Weights of a small transformer language model: rotary positions.
MLP neurons of a small language model. Each row is named by its layer, matrix (gate and up: input weights) and neuron, and shows model dimensions 64-159. Each number is 128 + 24 x the weight over its row's rms, rounded and kept within 0 to 255. Numbers have three digits each. A neuron's up and down rows have the sign that makes its largest values positive.
After each neuron's rows, "fires after" lists the tokens most often just before its 100 highest values on Wikipedia text that the model never trained on. A number after a token or word is its count.

L2.gate504:136122091155102131117107140149155092135141147121140110128064103086141134103143143126084144138117136131127118154102112149113107135117138117155161140139145147158146095129104148136094108145129124135189152120111106129121106159096125126146126126148139151145128106138123112139140120135134149151
L2.up504:134110127140110153141100136117138116101125096099147137127158113128137094133116135136047176123149136144135145098147174127077167136149147134128149138150168086143157143149175156099057119106099146164147135117134155156119114133173154117140094163162131137103157138143174108146123080135115102100
fires after: "\n" 53

L2.gate279:152056121154131126124133131092097099160165140123116132171113078133120090124151097138127132109113098101104092166121149153110128112117135117119107136117143157155157112142105097147114109126140139121136120123153161133095137140126072160178131112178105139110112156126172164152111094159112114066
L2.up279:114131101114100135097148131120144112151126126084117138113119131124139159195120111143153157105113139129103136150134147142157145143149141110122109117110114092119159083168147089121134080112113129133104112179141093149173133127146103116195109088194098171118145167072160138144125126118158091120
fires after: " " 65, "-" 5, " dis" 4

L2.gate1073:136132152126185117142134153133154102133136141104127049144141130121094098148121123130121146151152119113099115137117187133121090082140100106107130123110095192143146147135125118100107128145099097134135131135101107122139186134144103107124141139156104117159102142149160164148070147141062128133
L2.up1073:135119113091110102116067091125135145162129143083088163133100097100110144120087122169124157108168149114164141129121097128090146134113168145173098126131142116139131100116115092125129165139135118117129139150106097140134136096176127123140114062139132123126105118113119157136149095110165117118
fires after: " " 45, " \"" 13, "'" 9, " (" 9, "-" 7, "th" 5

L5.gate1191:134091169161145125128094128140138115139144099119133131108139086163105158108109142149154123139125146142112151153139137128209091129160118134156092120118116155112142110117133156153135105118113139145106151119170147155119085099119109139092108093084136082136118137150143111127109101132110152070
L5.up1191:127143162166098128116116130112142147156138118120090116121130112108153117099123179143128150129146126134147156112153120082135105084136149168085113142101080125123119117154123124165147167102105164154172101130117174124098109110173116112149087100115102120165145140131113144131148137076132118151
fires after: "\n" 91

L2.gate989:156082128124130136119102151167123110180133171125121100136110121096088105130137128099157101115125140126135110108124146177170108150155148093099115140116149132135122130100151087167157096086126142117142112107150130125122152168137136131121143105167131139173112142107100158151127121149142135135
L2.up989:115108104129084150105086156169148148113140108136198146098194119156135095129118142121147160154121116161102176139116137115151130146067109139128115118125129088118130146174111123128126137138161125084105127104111130151132133113140113132125118164110112146131158122141147122099160161146117134097
fires after: " " 84, " T" 6, " (" 5

L4.gate194:141145132164106132104062109131133146157112132067127079131125156160102102131140101137170087085120120118147126196153127123152107144090134158147116116171142117161156103122120122113125096131127145134162139180077138122146113113126129100135131165131157142096131148122080098103099152109123135116
L4.up194:089139104128136144139118188114139115113138087158109081093120129108117153126116149110136143105113110092142116148105158115129118143161123097131138107099145111143114158164125128147141135113149141109128092152138139099091107119138095135081127139129120153122132122123167113128126117122106094135
fires after: " " 65, " in" 6, " mid" 5

L2.gate596:146100142126145166093111138134143142173156173097126082123112114144110119164111113107077084102145132073112132108145170107092113131144103112098127109111080109109115132123105116104147112133138130136122112151098129151168130121137099120138166140142137123103099171096108156157105091093150112130
L2.up596:123115115099080139154119153141136117129099148118143091159099111130085102129096123131131150162120122083103108130131197174138134109116139109145110137107126079096171103081111127139060141129104127119092129116114136142170129140155150169119122122146153120068120142142181113099152154078115121109
fires after: " (" 32, "-" 18, " the" 6

L4.gate537:110110139129160146116066153137124114138116125145095162124138151132155153115116110114117111181099145118129118156120130115102128155122108117152086125135145104129096145133119142107122135125095089146143118115120147146126099156090098093086126193108143124097133118114169089132135128109125115152
L4.up537:143109151151161080111099150123123141134096154117113158156124122096167123124126126127106069153129116090147114138150117070138144080107152170122136151095108164130115165123170135131112158133091107123155103136177117125147129099119098139107148128152136129166073089122170167086125118129131099170
fires after: " |" 45, "0" 7, "5" 5, "9" 5, "1" 4, "pe" 4

L2.gate267:103103154164137107116124133093114105136165121052094102107102147134149105136131155132131116114100135098141138139143122128152158165072146111169109091144110128132151127160094113168113143112145135141125153128101137124107128120107125127114107137111147128108105153098146126156130111117140142083
L2.up267:099135139122128159142153163110099119138143089123120159095114112092109086090103101137157140116033101117145156135110133115131171125149179080139145109132153094077170157159083104119157105110140116134098108161117139152146128136140163111126076143110103094118112157122128149161153121099111138115
fires after: " " 88

L4.gate588:112096117128150137105112186142132134177126131126151133175117167139096140119165150165154144137057151182157185165157151118140124130132123145108128128136141060125125095120082153130103166132160114086145117129079117120136151114087084131114100160149140094114099105099146139080126135119160175159
L4.up588:111052113094133093140141155150081126125122108143092133116112119157120126109129107130087142076139070107144132122135115072095145127125091109167143127139126153109103115149176143131079095135141141088122157117144175097097167119129172126124125137086139086132125120117130160095145120109084081157
fires after: " |" 48, " was" 11

L2.gate851:121159096180136149117127114104117119149153129075148113108151095143166135170170143160142087119136163126107114153087121090120114107107145128166109110118115139120107135145111145145107129134148146135134152144138099147146104147096093112122114128085121140109140124143111140147124124123149144097
L2.up851:124092134135114124114147132123111132120125119114134134105074154150139143095148124168144100108097119145102094114100077142142130106152126139131096154159149138149143089108142113122091116071119108128149126127106161174090137122103105108135105114120136166143102066117105107112137108118124075105
fires after: "\n" 100

L5.gate701:157125150157137149152117146127114131105183146137101114117088110145117082143149163156122097159153137161164125214148138135147159140167167116139105136132127114125152139129134107121181131127166148072134115098128136139137113128169141095134098125121165147136123154154142133132115096144096153141
L5.up701:121153145103118130151141088132116156156152168103132139105107132136185099109110115115127157127142123100155120169108145158141125135128179102148083126143139063108134149107117144150078156123094137132122110127174112129161149154118105157144124136118138134131132121110157142101071132106106104125
fires after: " " 51, " |" 20

L5.gate99:089155118117159104160119160164125101179125191142102145127121105098119119145171096114167143120146083114160163104149203116134119118115148104107122066086145109115144106100091139145105111081128152112072159117090132130155126136103104098118176161130111120143123085112132122129141152131176099139
L5.up99:103117106107131120125099145130119123123134125123137141090121106148137108151102119167140102079156119106140101129128102104096112120118137132097155127159121148159121157119111117081163143155144154096132148142154137112154127155129153158140096129123161142175097139084163129093147161122123125167
fires after: " |" 57, " Ta" 12, "ang" 4

L5.gate201:107139116110117110121137118162137143089097147077143099099084115116136141164136149162147147121112127150121109161111139067092116148133105102140169052129079111175162152110133103106161129110132137154148133142113129097135135118122095133170141155161145094144100107126134121175116146131118128101
L5.up201:098120183140098107105077163130092151178146155147106169167110123160136154190107130150163099142124133128150103118124122137156140134118140108176158110139143146139123132116165093178117118165117135152092152143160141147118082135158133119136125128121095117143119170122161144127123140112149141113
fires after: " |" 61, "5" 7, "1" 5, "9" 4, "6" 4

L2.gate1294:118173105123109132102101112149133114130134147127137108148078090146128135118148118165148122106125144155166104144102144100093133134152150130120138116161133159104155084151123161130091145163148165073144122115088151081132144124126091115175170141163130160143099151156163120133120154146094145178
L2.up1294:131119153142134153129113172119092118202136145126164109147103114140184110109117163152130168141121144125135165144097119124127174115100117142154127142129099099145119135119149122107128150110106117156129112152127086140132122103134079123144110152129129096125151118161161091137090090102157142155
fires after: " |" 82, " Dr" 4, "\n" 4

L4.gate1350:108148153137110124116119144148142131151126131129114141105130114105147135114119166136103118114121126085134133077132114138105127150158149108119160154123154133158132136083088128129168086114134167102105114090119110212176123138104114137150192089094128151104096133112094125123155115130125090119
L4.up1350:128127142141132116166104129117158150129134128104143160139150145094129127102124138097113126112093136132143143099145177103119158168114145152129082171111092115115143132098113174127137124113153154115109149100119124132187128137098135151168182043138142106122111124148123111174149176146100115119
fires after: "3" 17, "7" 13, "5" 11, "4" 8, "9" 7, "1" 6

L2.gate38:111154102108098108158137143120144147114112134145123132142140140113115115173130141123118103144121139186102086135134139168165113133184172145106094151130116139122070119126132099132144110097150134140150119153180113144127145109146169176132143122111110113145136141147116124103134108109158123101
L2.up38:154132127134123128145120136120166138138138133133092081120161124143097102115146135114144113128105118155127155123130086097179121146141140132133094108152135131154140137116134116143133072144103121100176121115177153134131090139141107164156118110102114130146124116150092123162079163174117156115
fires after: "\n" 34, " (" 24, " \"" 10, "." 10, " " 9

L5.gate1371:109161117118095151134097141104137118135163114115159164128136144115136137183117158110115115156089126119172132137112097144159137167124113109155161118155169153143152132075134129161114087093143110133160124103102162137106131111127117108083154159137133115089123109162102091107158112094124105166
L5.up1371:143174139151127177130097189126140116140083146116184136102156147132156121127076155124081107101144103108117156088130112099087145140145133146130097073124090122101113131143149120150124163140128160099120147145112097124121113107111129131101154103125096136099162126126145068136133164101148118083
fires after: " " 53, "2" 10, "\n" 5, "3" 5

L5.gate1470:143138158161115142078091128123156103079125131083162115125147130152145132148142137127145139099126109098112148165127108134174132113147074105149160141123138198136135127155168126171090116148157084118115125108158151134160125102137107133081164118138093120125110130177132099137102108123145122110
L5.up1470:158120167124116124139136147138111152141066179095082183107080139085171136113144148144158118080112108148181150107145146095152085114124134131154061111103126133161110123120128120157125158096123136109109124154117096117114133130147118089147118123108137164137098122118172106142167108125138111151
fires after: "\n" 100

L5.gate755:108145157141124105132116121131106131149061121109098128091155128114106149116123107101136128149119110117128116102123099130111132111146116126179111095069067189129180150140138153133119112113164151127132153160129142089121155125157131143102125126122115119134125156182108096127107153089120130141
L5.up755:159107122140132177160158096155098136132123108084115137120167139098071126131147123113147140142166138162132105124160112167158137102116132133129135120178095111115138096180108119173137119111165126165136133154112134094144129127139117145153125137119110122157112153132112153105136089107177104127
fires after: " " 31, "s" 21, "S" 11, " S" 9, " \"" 7, " (" 5

L4.gate1167:101143117133117084112130121124083133215133109125095113175165147105095120105109118110126139147118172112134110081132111096133144127126156117113151123121136105133134141100163158124139113123094167148086192148135115156158128104104100137118183142145120123128079125140136105144115141154088144159
L4.up1167:146115122141138120094153115092129159107192162130119109136165153135104128155104123152136082108121137124131116150157109168082143103134112117111125121113085127076131104130114161129129104103132122114122135142118105143134134132134123106141153097113123159147094101152148126119132135113126161107
fires after: "5" 13, "6" 12, "8" 10, "7" 10, "0" 8, "4" 7

L5.gate806:145108187139141141124119131143120091143135126103131143144101096132130197090118153138116152111129098137127142173150132158149115125121095144170095127127143145122131148139139146114124100186153095125112104122150114159154093135143062117134133149112155125147098142168159166136130107108115141125
L5.up806:152121140147132085086118118110154138091072115110132094111133115133137164103127165152097121123124132148117121116130103089121096078128132130111101181159090170115117092125132166122133144131147128106140151139137160124143151090153131135153135118161129132147141151127113132104135115114132128156
fires after: "\n" 100

L6.gate379:103114147123114165073127124104137134081139124106145137117122098145117133151109113140145166133179133144135139088127129149091108118138125105114127125095095174127160134129159120149154090116138140092119132113151170168152119115139119133146130140143115135183137130078134087104150117165101109110
L6.up379:112094113099133111118158087087122167156097121146137122115137072109100117172104132140157128143127128128129172095124104183099123124123117127157135145125156100180140146151124184161117119183125122129131174125119124108137108105146114110123109157088110121124160156105128105119127156130089118106
fires after: " |" 31, ";" 13, "S" 5, " S" 5, ":" 4, " Entertainment" 4

L4.gate666:167093097126163140159136180135168150147133161116129120122135134135109170103127151155162158175107139083118134176122124138129134142176136110145144144143134122087141115131093131117167140080155144117144103154110086101135171139133127146143118175139134121140118149139131093127100076070132145129
L4.up666:134094141109136118100134113150142136141073122167103170147069117149143127096102139103081098143149126137120082161169178087114121166129124148146099118123107135095142124090157116131088131145133105158139124099092171158098146135103116116111115167133138123146160112132163140155140158140125141129
fires after: "|" 46, " |" 29, "1" 5

L5.gate979:143092173117116122132077171111110087164150123086131085131126118149127121155147133135115091115116122136112129196151148103154077140152126143096150101082094138138157092137151125111150114143113114139164153120132176151126126109120074133104147168126125147137130111127131104135153132098101127131
L5.up979:171101165120072121106082132076165124130120149089116112129079166103147161185114135096113137133212156103122105118097119100173104081167116119143105097138107120103115106126149128146093114139155129106160112099149139134110096119116136115179101120132095102192128115129151132146119097127096143144
fires after: "\n" 91, "Col" 4

L6.gate366:126119105116098132199158148115103104164135174115141101120142114111138131105133157063136152132140168133114161166129163156153169163114114104146136143161138107129121181128174162103159103117128137163160119100140111152158128135122115147130134137081131146088102101144104144116136100104159127115
L6.up366:155099101095149111155137169089098140180162127125129130145144085145115109122150124099154111143111135078159127119090132092156141153126146127119122158168119097115125158122142128154151139106107156160145124102105168149090101123135132172115144118087103142126127130114100127154115125141089097145
fires after: "," 21, "-" 10, " (" 9, " " 6, " is" 6, "H" 5

L5.gate771:144124174097125143101112095123105108095128123141128127135120150130115133105122143139181132125169121166154121123145099167119094152092064119125120093108096142097139155133122148111141138116150132108149189110126138113105111112160132095129113152095106131121155161154169102107160168121131119151
L5.up771:104143144118123091143131087122128136131126140122149123154140126098106108150139132131173172156129102074155112099146076151139147123108100106110171098129136095149136178109164102167129152110164110136152134125083169132177109134110122115155123133070125100155118158151135160136126133134126167102
fires after: "s" 48, " S" 11, "S" 6, "rs" 5, "os" 4